{
  "num_hidden_layers": 8,
  "hidden_size": 256,
  "num_attention_heads": 4,
  "num_key_value_heads": 2,
  "head_dim": 64,
  "intermediate_size": 768,
  "vocab_size": 1535,
  "hidden_act": "relu",
  "norm": "rmsnorm",
  "norm_place": "pre",
  "norm_eps": 1e-05,
  "positions": "rope",
  "rope_theta": 10000.0,
  "rope_fraction": 1.0,
  "qk_norm": true,
  "attn_scale": 0.125,
  "bias": "none",
  "tie_word_embeddings": false,
  "parallel_block": false,
  "init": "normal",
  "init_std_qkv": 0.0231,
  "init_std_o": 0.0,
  "init_std_up": 0.0231,
  "init_std_down": 0.0,
  "optimizer": "muon_variant",
  "learning_rate": 0.0103,
  "lr_mult_o": 1.5,
  "beta1": 0.9,
  "lr_head": 0.00654,
  "max_grad_norm": 0.5,
  "warmup_steps": 0,
  "schedule": "wsd",
  "decay_fraction": 0.836,
  "decay_shape": "linear",
  "final_lr_fraction": 0.1,
  "batch_tokens": [32768, 65536, 131072],
  "max_seq_len": 512,
  "doc_mask": true,
  "train_tokens": 379600000,
  "max_steps": 6118,
  "dataset": "wikipedia_en"
}
MLP neurons of a small language model. Each row is named by its layer, matrix (up: input weights) and neuron, and shows model dimensions 160-223. Each number is 200 + 20 x the weight over its row's rms, rounded and kept within 0 to 999.
Before each neuron's rows, "fires on" lists the tokens most often at its 100 highest values on Wikipedia text that the model never trained on.

fires on: " as", " v", " I", "ra", " ac", " for"
L5.up172,176,198,235,164,193,186,196,221,211,223,198,187,191,193,222,215,223,212,164,231,242,168,158,186,180,203,162,181,189,200,195,205,225,200,179,196,178,160,210,207,216,201,170,185,217,248,172,173,182,193,187,211,162,222,172,184,164,198,219,227,211,187,216,204

fires on: ",", "ver", "is", "%", " •", "ra"
L5.up413,228,183,203,205,256,219,200,227,206,182,220,202,188,174,229,213,182,196,196,218,196,210,209,195,201,192,177,209,218,217,215,178,202,217,179,182,198,234,213,192,225,201,226,194,182,195,220,223,208,177,184,189,219,225,150,191,230,170,195,198,196,210,236,192

fires on: " Comm", "it", " de", "elf", "t", " ret"
L5.up183,214,216,193,190,208,170,159,200,164,199,194,232,198,185,184,229,204,190,190,199,177,213,225,214,170,187,205,192,225,195,197,208,214,200,197,215,208,203,212,219,209,168,221,203,217,218,184,221,228,198,222,226,214,185,184,197,188,204,177,181,225,189,205,205

fires on: " d", " an", "id", "it", " act"
L5.up501,181,202,203,206,181,175,213,200,197,185,205,210,168,179,193,211,197,239,196,217,203,193,214,226,232,174,190,199,222,224,202,220,224,189,205,187,209,169,222,216,207,192,189,184,210,187,201,199,179,166,193,252,202,148,211,233,189,192,184,166,194,227,198,182

fires on: "ed", "ow", " not", " found", "ated"
L5.up550,213,212,204,178,190,197,197,231,175,190,184,198,195,199,191,175,230,205,235,225,219,201,191,199,224,197,184,210,206,211,232,218,184,206,206,188,204,210,208,195,174,175,241,202,168,216,207,176,228,178,176,191,195,182,202,209,203,220,178,237,178,202,194,212

fires on: "0", "ot", "ph", "x", "c"
L5.up82,206,213,199,219,175,191,166,214,168,207,169,199,158,191,200,188,204,217,225,224,202,196,207,214,224,224,175,234,189,203,188,206,234,202,188,224,184,206,167,178,193,216,175,193,196,170,195,171,269,216,177,201,202,228,176,205,200,198,203,204,195,223,225,224

fires on: "0", "1", " later", "5", "ital", "ster"
L5.up301,185,218,189,205,170,217,216,209,174,234,196,179,233,193,210,223,228,224,210,186,200,210,169,209,222,161,210,217,214,199,203,188,178,202,234,222,186,201,207,197,189,209,208,187,201,234,218,216,190,183,206,183,188,212,181,185,209,205,217,191,211,196,219,206

fires on: "s", "-", " of", "st", " Al"
L5.up261,154,228,168,185,200,194,184,227,207,165,172,227,198,180,185,192,216,211,221,205,156,221,193,226,195,194,230,236,180,200,203,216,217,182,191,229,203,217,206,177,208,215,149,189,182,186,208,207,188,201,182,198,213,225,215,191,212,237,179,191,220,195,204,198

fires on: " by", "S", "R", " against", "A"
L5.up593,202,170,170,198,195,196,186,201,177,167,191,200,213,194,235,243,248,192,199,185,178,240,189,186,219,172,216,178,192,201,190,226,208,183,139,220,199,182,195,206,196,208,185,178,226,231,174,258,189,216,206,199,169,200,187,205,208,170,206,192,236,202,196,207

fires on: " the", " his", " to", " p", "P", " o"
L5.up154,209,205,203,202,186,193,200,197,199,216,158,217,209,174,211,210,189,192,198,193,218,190,212,201,225,173,180,199,193,168,175,225,230,185,196,189,195,193,217,185,194,209,230,202,165,187,210,216,206,192,180,181,186,193,213,187,169,203,228,213,173,217,232,212

fires on: " s", " final", "p", "ist", " bro"
L5.up24,197,202,212,193,192,193,219,212,233,188,200,211,156,222,155,204,196,170,215,167,214,216,203,205,218,208,192,182,187,217,193,256,200,168,208,199,215,206,168,172,199,203,151,216,194,205,199,202,209,221,150,175,188,197,177,213,231,179,184,222,179,184,227,206

fires on: " by", " to", "4", "5", "7", "9"
L5.up302,194,201,207,205,200,249,198,212,204,210,216,211,187,213,248,211,242,237,178,210,206,213,219,192,195,221,212,217,187,182,172,180,243,199,224,186,199,187,205,202,193,182,196,199,190,219,228,199,239,215,195,167,198,208,205,276,181,197,194,223,219,206,190,217

fires on: "ic", " is", "'s", "c", "al", "ish"
L5.up669,171,222,218,185,193,183,193,229,203,191,228,203,219,218,214,198,233,170,236,205,199,232,222,222,207,182,207,196,198,219,230,216,192,177,225,204,199,233,249,237,202,252,183,210,178,180,211,193,184,207,216,210,210,245,229,196,209,176,224,188,184,194,205,208

fires on: "ec", "re", "qu", "el", " o", "ur"
L5.up62,220,231,179,200,250,227,203,191,175,225,212,249,196,199,190,207,205,204,213,216,217,203,209,189,215,213,207,186,185,211,235,243,248,199,196,196,223,220,207,202,210,183,205,172,190,194,205,190,223,207,168,177,207,193,176,179,185,184,201,160,203,250,209,200

fires on: " f", "t", " number", " of", " ", " some"
L5.up736,152,221,221,208,182,207,174,209,217,192,164,184,195,206,210,221,202,174,188,236,203,149,184,176,194,180,178,189,189,195,206,220,228,209,219,217,201,228,203,191,198,224,179,216,169,217,186,199,202,243,203,219,200,167,218,195,187,190,210,210,179,188,222,193

fires on: " g", "w", "g", "the", " a"
L5.up646,188,198,192,176,160,221,170,204,197,205,196,207,214,190,208,194,219,189,225,225,199,193,176,222,192,183,217,193,172,219,181,211,169,169,191,182,181,219,188,229,217,182,202,205,175,189,190,176,212,225,192,207,191,187,175,202,201,215,228,148,229,213,204,187

fires on: "y", "ely", " not", "ly", " Mc"
L5.up632,237,197,200,195,203,199,203,192,165,181,223,216,180,237,213,216,215,206,195,204,208,200,197,198,209,205,214,193,218,203,194,235,180,196,197,224,219,200,196,252,203,176,182,214,210,196,207,179,189,183,185,189,141,167,169,216,168,185,222,215,179,197,224,206

fires on: " cont", " \"", "l", "ter", "S", "ir"
L5.up266,170,165,179,217,227,200,206,193,206,197,187,210,204,197,221,197,152,212,208,186,195,209,201,230,230,213,195,185,166,176,196,237,201,209,206,181,189,241,215,225,180,185,194,157,203,194,181,255,212,213,168,207,200,185,193,185,173,211,196,202,193,179,215,243

fires on: " ", "ial", "our", "n", "iet"
L5.up90,164,234,205,252,174,175,202,234,227,208,183,207,199,196,208,210,216,224,233,191,211,204,218,211,189,216,196,201,186,180,184,189,203,172,205,210,242,237,220,162,161,184,188,175,191,184,203,211,205,180,198,206,203,200,211,170,218,201,244,188,228,238,195,213

fires on: " |", "on", "-", "ren", "ri", "er"
L5.up471,178,209,226,203,194,207,192,191,189,211,203,201,198,207,196,243,254,226,202,173,169,186,208,185,189,179,213,174,190,149,167,218,194,202,196,195,177,157,218,247,176,163,222,206,208,198,185,201,233,202,192,196,172,185,180,218,157,222,212,169,196,179,169,217

fires on: " N", " Th", " Fran", "re", "195"
L5.up541,209,200,204,199,209,162,186,211,201,186,224,185,197,225,240,196,158,180,180,176,203,174,180,190,188,187,207,187,185,213,178,186,203,220,177,166,238,224,174,186,213,186,193,208,185,213,187,247,190,226,181,188,191,207,207,193,198,203,222,208,188,208,178,213

fires on: "it", "r", "ect", "ment", "er", "per"
L5.up67,201,186,172,215,222,180,186,176,231,201,179,230,187,218,193,209,190,206,217,216,170,204,224,198,208,197,170,207,206,204,252,208,178,195,189,201,225,189,187,218,156,207,207,207,192,168,194,191,199,213,207,217,203,214,211,224,198,182,192,172,217,222,173,193

fires on: "2", "oc", "ec", "-", "ro"
L5.up187,222,191,212,219,197,198,197,189,208,184,187,197,199,203,202,202,205,179,202,169,191,187,183,233,210,222,211,186,211,194,231,200,185,194,232,206,233,227,177,211,182,225,241,133,208,183,231,163,249,162,196,239,212,210,195,188,201,217,159,163,194,191,182,231

fires on: " of", "h", "ch", " on", "er"
L5.up664,233,168,211,184,194,203,158,269,200,221,176,206,207,194,181,223,173,193,203,209,211,198,210,213,170,195,214,179,220,185,174,204,219,217,211,200,191,201,175,229,219,224,182,217,218,200,172,193,198,205,161,209,231,210,212,206,212,221,212,179,209,158,185,209

fires on: " s", "et", "t", " g", " are", "ound"
L5.up698,148,200,226,192,212,199,221,202,177,185,169,187,199,206,173,214,197,194,208,167,246,208,189,185,197,182,181,222,224,209,193,227,247,182,188,201,176,215,182,232,201,208,222,143,179,230,204,196,222,204,229,180,215,198,213,226,168,209,138,231,211,209,201,222